config = dict(
    n_head=2,
    n_kv_head=1,
    d_mlp=768,
    rope_fraction=1.0,
    init_std_qkv=0.0319,
    lr_head=0.00507,
    doc_mask=False,
    train_tokens=199700000,
)
MLP neurons of a small language model. Each row is named by its layer, matrix (up: input weights) and neuron, and shows model dimensions 16-143. Each number is 500 + 50 x the weight over its row's rms, rounded and kept within 0 to 999. Numbers have three digits each.
A block is one neuron, or neurons of one layer that tend to fire together. After each block is what it responds to, as a language model described it from the Wikipedia text at the highest values.

L8.up213:543569460496485444472471502464471544525436492506559463491557494512399500586452545638487535460539447407552481560498483457493508566513481494481496516452457516530526424546448427470515505566473467485357409446534485570506534410415514469568519478541577460521405410457507498399428439553488496389449489559516548539517500485464430449508585519498486430528519476452507436455483589459537525546454
L8.up242:548543425498533500493413465487513471578448516507510442512567443478561461565391624630525524495550484494527449541472549499499548573494416533427474456402505496558554460572406456491475486540440380531438453403552510522452461472530505434546492449555469484584452507441591513447423518575536454485568472575593600533524491468471436472633593467515490518533480507479476480455499481458568511529468
L8.up347:484501526450535448473404440453501498570481517492592496521550516443520415627429532491542462523527471442462463513386503504467513539525395540517406516423467534522517466558408453533442403528470510530491427452536508568465534441542467406507465485532453463545430522457597532428451466481531458533529391544498590498506454402455475529442572492452442506563498474508468502482464561372475459504529
L8.up350:553482514486444510487430534516544512528493523586611473527590519482539519530358488653546535514545457436490487539433534453515527595488437526541507536455488479513503457571393469537524465502497460484421478445536518554383499483514463501552480494529536478544532513478514503466377516531523463526478473469536573508508446486514409539555476531520557427506539565556460486440500593479354427553407
L8.up399:512564404512474439445523465597523531504475454463428522489416544530496443480489626480423454498486534477499489551510434610391526561558542363510481425493630467437456386526489506533504522486469496621520453565419459611470548495505520529440482469550486489529417523561380549432419432544554448549584438517528498532469547466473573493424447532531458500515464543525429556461553572516529499517448
L8.up638:495576515486582438466402452439508427551456475472542457507481466473556404613544506487487539552437500443428456515460496512439404454529508495387452492441470485531531474459539465536437454537424500516404406554455533508473524449487455429475506464569407506521414540488487448468526456462512484552492478576526594449486554398404447490554636482448510582523470457464520468511446473475524471501457
L8.up641:531578425447459464485439446518558489512455516500574475478563436506486454588380583555570503483521508496526478487501544434500506570484445533467471471423501511573502513515403437539539472537531442536539440481585528579448549449493435362554474462581467467509461492465526554473462479543483480432510503617541520575602505595472329497524484549501509537504503475523501512521478730423547551565523
L8.up724:472567504484393498415520488500462479555513453395550544463479456459480435574445529546408498478509418408479457575548456354453482465474464443394511521434435535457527546508554489471480416481496519483439419497545506556510494424503520441547427482434463527583415435491513470491472468448470483436480452612498400492428557511415495472522430445446457475462471396444483442486532546434365479519440
Description: The space after a month or day-comma in dates, right before the year (January 2003, July 27, 2010); weaker on mid-word pieces and infobox line breaks.

L11.up290:478499473508543502534527482450566477446496520476528473496495486503542403474477555516446574520560494546529602483567463544544529560370546414535462495520549499471479340535474447484480509575496494499552594586500548530489486518446470563603485429533489439541466405471554476526533515550471401495467476434494524413541494464473476587501464543530471500526523485535496565550507562551409530453615
L11.up680:568479499465444542546467514429561460434505499443538600549564468505532444514447532500452545602584451530460569482529503467508534626436487488523534471501531505501366449496533458533451530480469518535464502464559474547430581430466518561531452481542559463489455435470510429578511552545494496597481595525446516499534481518479406585411563523573384460477526477440457606513594538466489508483446
Description: Mostly the preposition of right after an abstract noun (choice of, methods of, game of); less often by or in, or the first word-piece of quoted song titles.

L8.up32:484428475511485490514449484467555437532522506475549454464518500481513386584339440425572545540588554520570480506544543450520450525480492580454511464475545514515500442551491485530449525530405529553363580506429433529431531496471451534502600507528506548523582408506349409467458572545477496511494465521481447424509547488490560478522593593537495496450504500495550496486508392518369570545473
L8.up86:480533561459543486505529512394445493422524520535495507462426461533577439570437608528521595505492468571460492500492480453502477485441535481520444490533543460542496419512487493540481556565557552491498575588490512481453572556486481490556497427509457482519446429423529384470530480497460456541602515595479497468529601419464505643425486478560464463634494502517520531630545528605511577378550
L8.up104:566550500438457518494575509427565431462475519553426523525464515485608461563504593518519513547556529495512468447540478557555520496514571479510507458520550563432434434478385478519455424435493588569504528554575504513514478499457496602553421486532467384474496566534451600472426421467541544504515466482494468409514562561489489444481495498478462464596501423536520473500533530480477578461519
L8.up221:521548497469477513561520584567509464463558556438490564502519476505602473459454529454469466506569489423428531537498501530461507535470444484507534492532613509482495448500489483472498600440379545519558508592505557543463456442512561499580463364498508394499269516558508503461533479529491418528424471564520466483393513491440427648515472509597432501540489457518488544495506521562522522446458
L8.up257:458474516411512501461552525428520414444510524409531493491403594467457477517526517539539534597495496457539535581498488534543493421399471480528454452430480505510562457488500515477518520552457426525521466536516458528429485458503480599528478450569474455526442498462578452537498500513430486479510509557497550460463519384478486543465567527591487526540499476482575627534652514627471443499595
L8.up308:538552476487474492515547558394592449481537458460504501534417470546525384496400599594522516533567455525464464530563451572472485568410465481565461471507569553418436415516489500502515516456432492543536514563576590504476524545424531552594435388465523479474466484530539551474591474527401453565563385576426474491461499496453538526416484554493439474543552500543539594539544549538579515483487
L8.up366:441558497338512492497530446455451422456507482448507542542445500581496490545530565485600421514553494549499410517527555464504470468476517533478471495556509546443437401592412547503489462508480583588449546630489484477483513589459411541531497453563478528532570499490412496416481507505430496448577489536491448547555580496534369507480409557474461525534468441551494502466518501510517435450538
L8.up465:478581458348534546523499486487444494491474507418535470580494442461527438542542558496576527587574419496493497566460450462486587534473462444543487495473566529433507423552523428517537500473355538514420418599576528528568455535500481520567475445505451458520417504476486487478532546611438506496466472569474478498482435476533542585478513456518478437563578532420470586527528472469509506463561
Description: Mostly "of" right after a noun that opens a longer phrase (team of, score of, boards of); also table-cell pipes and mid-word letters.

L4.up108:514602514443434512554581473508568387479483469475451497450559529488449515465523494512462454443534441587502594495537475520486533488538498510449463533440574466418464432471510418588437461509529449584540438519494489498503534549528526526552523460556495480533338423559503439532453377491540419508421473565506552439450528519526402584462544511565546510442543461586506546456548484550409541405453
L4.up253:511552398524614478564506557555509500502497509505536554473498433405451514475476528503601505522536527510477441507477417556488437473563497476536495520527512467496495488554535433560471548561506442567466407580506496516512551531498482529372522549497421523534493400461507463525454436512505455439416454501477535477472604468437447474473515533510452465546530501504490561522551490433566593504452
L4.up503:507542536470537518498491431532508417437462465493469526487482484565439496481555527520418472516547523475511486438494458529451488475516418430361472523496554523482534452487437445612513469496567485541427452514537438565524489505501559470486536522540492590536485416506462491563490464460560421525377448523512531513510583487560467504394468541559461532478607501536563515540561512442523502393439
L4.up570:532603465547553506563505535484552444515547453446554475479567448485473490492583495435582517589453522541389543510514427505462474551558476421517440458567526466516558466528508448528470451498563460476525510464421537528557528581491562475569588534482543504529437537440566505499481465511505464513490567563480497488431482547393473580420445457543533421532472437559549514533527511426423476404448
Description: The decimal point inside numbers in Wikipedia tables, especially election vote percentages and climate figures (66.31%, 24.5, 1.91 m), plus scattered mid-word pieces.

L8.up37:459484567534510549502526473565406538538613419508492582492352540433463583473551440409454530522570530533379522527506454471557533377519556493499506494519477602479506454509557537549458475496465561478580417458510527419526523483414528506531529547478521518484527498566562527504461495518544657542605452515521428457396502518494611504505520492508455608508494578543524523501574349476462540478432
L8.up151:473534442503472612474588488497488483526491450494579529478512458540411509558357470490484462479546500431454481437526452415473488532453575549598444513454408528502478530476477533487567503477514478451498508551496445512453491500526546570484513519495535483531436430510330465518476451484462488443437548414479471471521496507477455462400492480465509487434535450499527437472535770542407416484559
L8.up247:454516465496605646493582423515463473578570436467462517468403511491444569533433596400442473490523516543442462484553478465503503419460565513569442460454431552471478509493563534460507480520491534515592433488529452494562438472527557504473547486478474545553488417509463482516503476484512555521591504524550479460475533482466639437400551425497442549458475426470527437489604638532590506435496
L8.up306:450600465461511558492628449477496473472451430500527471503488453532437522567479516488453422468432474524511493405532479499450427465503494483549466421448408510509489564402560511429506460493523582513534494566506489514601537467502533463440452476464435507503439534447328538504552484440447481516468520490440287496487513508445463472397484511448455575447463458477529505457488529503490444402566
L8.up317:515553542466578594494543493475461501590493459449537505478518535548507683501510584616505526466491511486601522470470530467496586535580519516520455460453463574451480485502508502470501476538478541487612426479550487470612502454545519515518536538470497575530482456481558498461510520545532541452541405507529433436472512611481575469545483454492434556537472468489549481502595638504532552551627
L8.up349:517432478508638524518435437544479544519543485431483544438446488440486448496323509465484540479532544538443506499529410537536560442444534554503444515559532603510542472575484511463499454582499533510536363497512440509513448495498570446503518475588532493527471575578503533513492460518508558455579498469550616510514511528480525477378524479448502450565469512490550494518587375469607520482514
L8.up664:551513558512622599516504498528516486523519469481534522521463444512505505549543544516513496470541554523531494512588464534470580463601574515544490500503430589521491500506550497494496514481535527486623463583537486468604547497558538466471525527527455534465486600587525501476603470550528528447507543423541529478527509536504533474439542480475527593524466518522538528557581792555542586578577
L8.up736:476570530503547523483585459480470459471520437477509539486428553524440598493652530407430509504466553515462532492541473529477481406595631441551503535525441501443455507465601511473551494432490518482575457568490555470595524515465496467487506488436541539424438424505593469530559433447453507449487556493479427483461543540487508472505512504494497565490509509484556492529518743504556582435607
Description: Second or inner word pieces of capitalized proper names and words, such as Ál-v-aro, J-ür-gen and O-x-ford, plus occasional table pipes and punctuation.

L4.up66:388597481530494474535570486519586425487478556478487520506575533493443467427536497514505493526578554452500487537445416566540509532447483409479484495446523497501495467461493468569504538474597500550496462470458432499480519479458471477527493471485507470605451603484532497551491467514478524439416455538549635435490546505462460472455531487558440467446525466555528418533481526477428619433530
L4.up466:396506496474533492496530457480531390399440421462507445525505551533568454510489441451620452548530573565474397499570507554443512483459495426553502500415510541413530538518456404595528506502525537489440539570470428464481558436434531481565515548504481516562510491507477500389466452468496410513541499503524464518508548493447511500459453521519592459479457498532529500488555530427589459561545
L4.up730:381539445520490493509508531482552495377539369488662439458531525574541513513490444477566514619480509589469504504532442514520480483466562472427513488375485582429512494457457471520551487518521568504461497522517559478495525498481447451518465448558569460537496461503473484461536411589457484468497519514463532471488491456498476556492490512439504574490459429510549504515475527487543534461506
L4.up750:468527487500517428484555540486564468564440549505534473455534568517515440480506489451546473481509524493458423513599466556498564548513549399478461547417522463468456481537555502666433519538519503539465483608461413552438543503517435518502409549551508554590425506499442446426491466500479451539502454499544498553396535492568562561425517445514421517421463543518482525438505479430565525541438
Description: Short two-letter pieces in the middle of split words, right after an initial consonant or prefix, such as Comp-et-itions, ref-us-ing, anest-hes-ia.

L4.up149:435514501467508525452607493487520537470473548433547567466486514453386589497524418431368553557537482563533576459513492517470502460545430565497425497488509514478495615552568481469517493432564503538548433572489496481538618476461534461451439424516596428409403575535571572398534458489493534497510570504434448600522533558512447484467471537453443416516505502506491561457496523473664495470555
L4.up251:454475541484461454426483529494524532451529617413459414478514465551462630489448487517437500526502474558546524497564473475545508484495515496462400476531534546564503522480480472427603504441594411500515443566518511528503509521547517491561516524540470504383472419515455496596442493595497473489507494422521627545444627564525436493583538523573549452494497523500543446484549545550552455477534
L4.up565:473562517476487559446580465497479480541479524449514483520494342489450576529505475567447551531446535480557515460579481536443490489486567555415471422489535500575471521400536501440487555519489429486496456550527463533507559479534494421525473495448399502389385480496329445554493444551466458452435508389455395514501590520444400390485619464442531620467498432499546496487493503524520463484485
L4.up668:464490512470480439486530474544547489435485447487439560481435488523525476511499491568462498473479505579579651564618543449479419459494492431460414407485599487454476397561469449549539645508526467513505494545506484567501520543478515566409442486613449552485495540507488500506493553464469499555420495509509474525452549512487513575479535528489502520488536487433520510526516537471499577469466
Description: Fires on function words and word-piece continuations that follow almost automatically from the previous token, especially of in Ministry of, Academy of, age of, and not after did or was; also on, to, including.

L8.up7:473409372472445508478552455484471489568456498466466487491476460524560453578408444429466516516496440470467445526505516410546328520448537538472485500450471454504541503496523526537513505565479446520440485427491480565400488517481438459493537516440465473583510454507534464500487551451495529504521488569498181452497509472506417505453550465531504546442505424496506462441545535468506484458449
L8.up145:476549505483441425559516511483488477414537448413421505511440471497475465508617426449458570552489501485460513497522477573451428494535554494433439427592512472445484533494644547491468504492533542509471501563407564450543542530427456455465478493430518467475479589509480386546580493404491481404494527513471587492460557556466548508474489554504499590483546507527511518578527403528404505507494
L8.up159:521555572434434491473513550543530557441498500444522497519484474472478580511532572519437594575478517513506516530557552604458552464505477577494565454515560485473476496574663525457561525526518617436476490508445494493464549515457575479468514506458563422541559527519357407467549507436468508494441490485511647477483522521557636492444498576509476394512550524551522482554540379536417529525434
L8.up163:483526508440493476516561408532433458445524481477535520433449388561582404549564500465450465518540519497528478551459559496442426598476532404451492456518578520372509348532464506583515450465554543476533482634551525602428446549519512514439459526546484508441456487515526434477467481495454434559427486483566481476483554451581497523528526446490380531577580550476454472527472525503556510490465
L8.up497:543488553541538521535486491572479407480491496430498513489440475523479420440539454325487607489389528508441527491480440574490394393541505475521500545523448469481490545540539481493599475489526584499520501530474509404527481605506569532440452447505550571535563633563435484498571471402503516563537563476566582454501499553508466549540559513522503445486469562500531518517554564582491523473424
L8.up511:540547546506515484515498546509476477498488399540549516513488457452400509468645445515457556503456562480549553391398493548445461555549503485491441431465423498490438525497546490535535503518435604460527502557498429414541562433385573470426459508529542481563474595548496419476520462452485515412489513508516439413542480612523374489371548554463467512507511559490530534543499485486325506513467
L8.up659:489498487485421416478523475527449499501500465434420513465478445536432464519459368463464543513470406509552489485491498517508398508535483533429492398462473519476478500530617522525534515497478554503508526490441468521487517483453518476416461500465469460569501450517508432473508537454460542429557466482506290425467526592523363472409533499455459512472473474524478440514548390479382533486515
L8.up693:525631542499524499531559522546490521479534475520504515492439423431456521504526484477443495549407536524540546458520484658433522438502437512496524399510503547501454570492672532513477460471510649466573454537499503496601570489499592447469403472479482520498494620510408526504555484458472520509520501458504503462488510557515472514485535572463466539534514541534530562572528411508415528433534
Description: Colons and pipes in infobox fields, career lists and stats tables just before a number (PubChem CID:, 2020–:, | 0 |), plus "of" after counts (eight of which).

L4.up4:504594437513546540562544434507511490566531441484501552534428480461574530562471536514516475486479476468406411561537524533530534471461592571500652499478553536510475478489515557518492564627464519473526508495486502514451475525519501494512530598479455538569624423515376517551557542512525510494505552565596278413452522466525579472525525499480478548534507417530483447636559498515442572517530
L4.up43:470437532468488463531456470507453513536601553471536545521573526497428473569497519439495563528587485510397461566445445464489553495506490471538487539510510585443465473586435519530411495550467464509464416517432516531475529472532502499522493557508518477553559314472506493428470480468540522468564457517514460439436455421439593570542504508414399474477536439479444540493487507436365547495536
L4.up469:490472557503450474546499559470464488382584491525520525509402557446527525397499510535459434475513505515406483503452532528564521507504472504553540467524551513422476480558565568578553512481474533473519531594454505524449524534494533522509552571448547556601680444525355527580473542507542460549528559485571517441499501497569536518546565517623460517523469498548482446599536425577403578474513
L4.up749:450517474547494535550548478585505570518562539522501547502481502492477648504430499480382588504530524538475444527540515545573490434423578561648569557523544591585521461552490542499521484597494498504477483446518485513468543498410496479557532541553573436477469465480482557436475533457521575509570456553623320550479530528534448503516549502528413620529472473569508467508552432448479549509531
Description: Mainly "to" after "from [year]" in date ranges, such as from 1919 to 1921; weaker on scattered mid-word pieces (Ser-ial, gr-ant) and particles (grew up, moved to).

L11.up221:553425464484444512594536517447447509448499521425481514469457511488490553399497487514409518538577534543537592533538514434502447528461520466441491453529591503521487427509432467490475484511492585514538488406527497526423424465548493488469469526577466543518339479542462544546489474474455545500428543493444556459473462450484452504531584538512515536543575388435462558632552506675422543499522
L11.up305:499549529479472426547501452535593446489509390498500516476525497444539519497406347488448495563512483503459560549606514527445554526520467474447431531610647461489530527526471491518484492543491529480517541455580580560503439494524546508480561461502486498567385525508492563517524452475445532557533458458476445473415518464482467483452608460433456633476540415482523471618515566503564562449505
Description: Words right before a bare infinitive verb, such as to, not, can, longer, still, always ("should no longer be"), plus scattered infobox field-label pieces.

L4.up183:518577399544590511533482393480547442493479391426514532514464451512607445518479512533594501445439476490492462543513506492471506499545544484494461533444433485550471497464420501601484489602484522472515474540501500533541415538521450561480485563500490479514618518541583523485614483493474513518443467580518616503509538483496565533524459502382551493544511460543422506541541615546549525522450
L4.up330:430395421501573568561539434454542534538455516515497560477431459495510578580524468452456524513546423446486476531564509583540505491454583660455570470491561513590483454473518547583458513630502465492547509503535496463486573526484444490508560541501539428431403409508523530401507496480474545473459512533495425536465557549485530400448531492460504542539500408536484492483498617460553504588485
L4.up535:439430499461496509561474420500543489484493481481512532458555450455505504533451438474510460500524451522446513423484460565525563521484487532428541438499534456571456557476490486665464529440531504548553591677530474538444537500506546419416430484615440413526459505535512550537520528545456491457451529505463570549520578505470499479541522528390549523551567521497447591534448523459550502533496
L4.up709:465528439495573546529550417491523534545507456458536568464485420454515583593465541472492469491517416462428488457539495490523525518476555481474457510476499488579499527511467494633537505534536476510542435583531437466509436554520539460480479491435462396496435395516282563569553483441458465559456516599517405535508525492551520452540502505399458500560509445490501544561475569465531514377462
Description: Mostly "of" right after "one" in "one of the…" biographies (was one of the crusaders), plus "of" after many, species or population, and scattered mid-word fragments.

L8.up15:520512568482425530536504487560491459443558442521531539491405451424501523463541441400493546491480503555421483537524478633509529397464578504491513407489495546491422545503624572550538482525443580479593524510506505441444559505549446489474493533476457505380591462512445456516476478438458528573532583446493399414533511450533546512481531554526471521506556501582513530567458544533305564480346
L8.up79:528557503495554471537437473511482512457505470451466517514437361404511578491396465484479535511420549517501500538596535572516545454484526481471495476475510559558470507489585523577520496593467512452557442563501456527548521555483479370500457542496401456386501539528396507490554473504463551446474526548576417493528522533525401510551536515476464525503473479544515525580455632501514611521497
L8.up250:517530502501541463546356439486496410517492418449481494474513415461596438582440429443563482529498498534557463567520519548488524466510504481393510412449496539537488501467573516557400508543407558547523515513464509482441531493509414437424511484547355513420556541507541410442459488517504555525539474530550479425515506452439562502476522483483495592525482451559521543547490370501455589513484
L8.up303:522430403539532526565463484546477495570542506505551540482417469455539450548530377394503550514601535483399522520543455511574468518507535586412483484502523607566528525532463565630499563619455552476528465464486487445442523474503447549511536555581450466430624543543509479499502537490533601527629556494480401360540496508520502531501497558508482558552550536528500568550503478511429545503328
L8.up448:511475564473325467510490484497489455536530476565531494492507575503547489453604372499505467469517431548477468475444484553534483425484552479582521405542455519470449524429556517495542481467466549501518637496488482508434469478545365581481543522509484529472541388466557465539393541425505429587537531477509355433531498384474483542444549512545453470511534494521480503476434459469408473504465
L8.up498:488533546538597577453560512561489411479512436453508584499457496484494460549554507336444491497451565486422487475543437526463508399559602444569511559498383543479501522509553522494528460456501566469544451575505472444524549525514547491455468475485492510489435466542515487516597436428463516490479556432488538452486510490515551499413520509452519528470510497440551477589559747555471542461540
L8.up599:526547560473489606487534525550494475458520423456522515483442420500457635499558623449439600530408591536492492545566545473498544441535535521482569474419478516503446529507592539546491523501462504502545475480527516429538578505441551453488474534445497523451548589525529524480525504478453578473503566558557359430522547529520534474538449530510461570427504513519525500565570670539404576548481
L8.up726:528455472511434479514521453562481498549559414553509540460412392419507431561512452349521497524558527532434529448555429489471503420458548534421479415545482610503480521478578541523535472501461575448611494513495459493507489476440538449428478524509450512520514510561390429510545471443473588492568480444500374420531521561488521482404565535476465562501503468538555573571528347505379536430441
Description: Mainly mid-word fragments of words and names (un-an-imously, J-ür-gen, Dü-ss-eldorf), plus "to" after "married" in personal-life sections.

L8.up120:529489341500465452581480489498543505485471474479451461484501367509541492552453551468523501471524482541586474509596514489502527510488480495428488436497561492540501494471446510513553550566533426490525514471516521552546416524456443386541476450492434478432493522512479502550510580558479464438536569602565464500582551565469388519612470549532520525474505445504502528530500452491659586512507
L8.up156:517593447508462533511585499538602478504464576597506457526489473561532461490544452507585486539466503575536532446500522501494428507419451494475462490565523481577478623420482553513533492526563469510537588506560538614504491498520444517482437500466441523486514605493533545600513530470468446543554594498494413496610480486508341568446371550485533462483510553575458550529457528525515444436569
L8.up279:571450417523561447520360478446507475513452558489528472506517502443651428572506534584508517478578483473480477593550492493559548486551498476404528532525551541534578430559476488497510495608448409512479432432517553530466480509494412412574522475545473511468494531499613521490443515548540486490532559561551574495493504453476486521588545511567527468569471478492494485482485486456632557562496
L8.up283:500463481545572414598405450460522557453464514460428446488514504502604474489387491507608472531476458521536513462446515497555469535451407508475428508509610495556531470503474502521475488604538488556521523461465529583487426547495497415511492472530434475509542555481503557542489522565529521531561469534565594565540488494480453555501498491516517472559471523551473489487464338492686477462590
L8.up390:567530462546586469571392473509530450501462478400462458480522398543596410570473546463551566506411527489529472528556461529467464493506563499422443485509542567545508499485472526533501505628453514508451435538480511525536515503503457378502482469540369516449464571495525455522514515456498481465524502557560593411508530525458397538553531529455512546521518496482564471592491477558410542527580
L8.up450:530559502517449405521449490552454519493529508471492531497490455475515552521532514470604492509574526534476526490554531473538554603457491483405552499525566563580482471532481489617507586536447417504565498434508548466442501484415496379520485520509425459450576399503537541505522489600528579481560576460576386490563511465541470495587528515527512504548497506561495521571497470542505632451457
L8.up633:547449497552368436564542493547492524515528525579480516513527529513508474462617416535542473496558473605567552480493460573539523526469586439469550492642579524540502524471525516520584531553534522526478599505498533614542442487453487530543522485524515492438511440511591480646494533536506508505566554524509410579569559540490451527533602517512515537547495477518489523485480267475537535461483
L8.up727:480485435495482523516446499495599471465463513572499441492551466547594430530401430582562380518522520549472496451503515466503547533499439491509475454501533479565484536469430466514543507420556492554497560529501519540461503513534535507461486479592434411475498501476478531512472564555497430554480502504467558492572486401492361538572480563511506447549529540461464505509475462517579477491637
Description: Fires on "not" following did, does, were or was in negated verb phrases, e.g. "did not qualify", "does not have"; weaker on scattered other tokens.

L11.up334:509507441502402462478546539509446523417479524546563442514484491546465475493468462438443457528587541464481464625433569482486553456497494471515437421567546468553517469580538527511522447525503495550439432552452386546535563426487566525555443436565504612547508488534490440452534490482551547478485493511600487476440510424601470547468530547497457562500532514351473513516481568516484577433464
L11.up625:481503504413520476502540508500521494502541527424582468521502497539556541440529455519562437531549452450479432581490394475426478510498437477518466491545521493533637488529616483506483440586429493437486503587464505527388572517489527526516471485553501525465399468456562408487552520563433574438517520615538550504366485457512526557551527466493427540527516442466544526474560561454501536419512
Description: Space or hyphen tokens just before a year or date, mostly after "born", a month, or a comma in biographies and tables, e.g. born 1978, July 1, 1988.

L11.up283:460494494458466418538687530488487394481401471558410536509497465550510424438523499475507561523498494502458397427428544572496527609454492510434478557466470534425545464527444466498546414455506505539496463570533559513486504432481587548478496449496513493513484378511516418525518539465498416486523458558442555556435608462569510515360482559488450482513578511492548510506557505436571533485443
L11.up571:431549463502474441547589484582509478468449488620481548553518519465581445537520516454460516508558568441465461488528507546490501464470438510501440475546498491403549466457532474587439454495519487514472508513565573521513561408466469517414474522564459625515536555595579449435476530480513445477450437529551543478432542448377380492427437542444445461553411498432431478508485541510375437493537
Description: Fires on inner word pieces of longer, often foreign or technical words, as in Aber-de-en, micro-bi-ologist, Inter-c-ontinental, and on table pipes or brackets.

L8.up71:526490460440507387466671497525497495492460425473445529470457438461538380504469552516444482504553571556530455595482572479478424534475518469480459459519610541469445418503461469569452570514411500527565586582522441454506526526475569575546488419583514479448447470550441440385474415495506489609498458441554491533463621469529459514523477527490453493586566532494529451532530559463565512548507
L8.up102:561516476378606538524512572540480476500497542516559612506434465518562413587440560550490484441444520503544502530474485532514530527521500525550417536536483461423491474601499503525468512460449495421491542580540488530485513412417499501543444472585457571492441458475503388464581524536511519577472457624486450455492552465561577507449514479527469513573626532464423536466536517522464490523576
L8.up105:519549470361578476557516490469552486399549524416557465509499456413458518612491537453497493549459525548595486519519474425524550494582520504564462455585511565473447334550418429547544482466377569493505482559529537472503441454383561463511445497544549519477464508494427524438511509447431560602487465460518442547537531523528447491522552492414498492548581433373467554589518477489552510530447
L8.up176:602525485426512475493585466510557548416498522432528494467531487458582569505509520460446499448537492515504522473508582468398543592510478534488460489551511454425540412545442473526473519472458529489468493552459630463493458540539441543455446489626523481513455450526491492448521495470471560538446425502596510430421509503533506526511574595438537495516519416504378578564513477533507507460460
L8.up258:576473509486557504529524477477629489494512498485414472573484525506533351520473486519482564547477479527496460493517576469477520612524519509504486455499528455376484523510465515478443568513512422441488470484476556498522573543436452520473488428606475529500464542497456470397478526472496403598592477485554454569524633523484503542495454547437535521573561508518479532548499549444511516476436
L8.up423:526560446352485500440538366419530479481478407454495556506473509456518522545528553526549518500530542507564444512408461538481462473525585448565446508489559589395439439465506456596467473466584529571524448560504450466538603471480483476457392494497533554494478522492409398400503504546475519509445483486523481518561543452471482549545484526551539454592493444445445430528558477543450542523533
L8.up723:468533485438548507468548526507484439537434488500491560418436457459572465515505532493487494563539495526604470604486459591579521431583512422483446518544543458428589413536529516524535470483412470490512500532483409503516540486451512460529492453530532472525424515554423466408502485602482491615492392528453506490481530466544450471547491556542517504569566480468505491525521510507423592525446
L8.up752:553479529482533501535495498398549459502505501493516542518530483541512434477497489600460538530606493508568488438560550507439487476381529478477472441475521558407463477536472475528514568437510494529536502470475603512486478601394508496508560592545522575543458449481427497485523527442484523561503461498521457554500584474535483531478485500447418622540632484493562521503529543468567542480396
Description: Pipe characters in Wikipedia table header rows and at table starts, e.g. between column names like Score | High points, or Party | Candidate; occasionally mid-word fragments.

L11.up408:529573500399497482484589497470565444502483541511542473472522486426468445535485523573520544607533486477594515503520517417515504568517538505531417471528505545508463444485511510548458576550410523536452503563514456550447570447493461526505482408556451548559491548515484418458502484497494596499463564557525471426419529422551545539455601459555458504536576532426462467499660501504457512512495
L11.up708:478486522428504452494581490453545447451522535533447448489525489443479450408525581531527516478467528485517510501572508416509454494491489524541434449462519565534602450472472530592486586459470505589483567558525562557493504466397544474538466443481476411536504525532487478538481412452451447575558504511596476509468560423325565505466471468521529406526559528476543473544547477581632588480559
Description: Short subword pieces inside a word just begun by a prefix piece, across any text, such as ab-d-omen, disag-re-ement, Dim-it-rov.

L4.up182:537517434480471429544612467530557373513540447499452512549542470530513496434498591434496457493540539509409610564571557492460523536473409443517394512483576413474525377504545406500552537547558555566474449515440556500440474552477505509499472581508454463577477485558585537553490451513553461481423536464489637537497538486493423475474480520512447450490524419561580555530491489487557478478519
L4.up385:458585540472447520490506497468497445345446502537517547525485516520577532464450495373525557530517487432497502522535498513527485559465546472405487520514538572477559530574435475472483458567496503499502585507541526440457488452499401582551408452502517398529482560389604514484476595479511504500520495506565484547379508482473547480445483544468511522497552387491498534542479546492437511437577
L4.up549:483500455447420505529548555521540487463482434437524491512419490555536479460396568508550543498557505436497592511535534518509520461476449506477414458511586450539478405489453434502494533448450574532507492485479491528455502503466454542556460477543452454555494514495641519540560443449496524517446519544493512494437515427536491455470527597541380495534550477512486569569549597468438505421537
L4.up738:471543545440515503557502542371517505532566447515536432425457460505479433489437479554583523479431470459485526524570443623518436514479449453491488433499539536479528501458430514542491527504532545629460514519557532489458503535390431483617543546518467500615436546448559476560460496506481481536515509540482534462467497457441529531473443485568428513373544520527508588478495622498540513423512
Description: The preposition in (sometimes of) after a noun or verb that introduces a place or time, e.g. sites in, University of, reform in; also infobox field colons (Family:, Country:).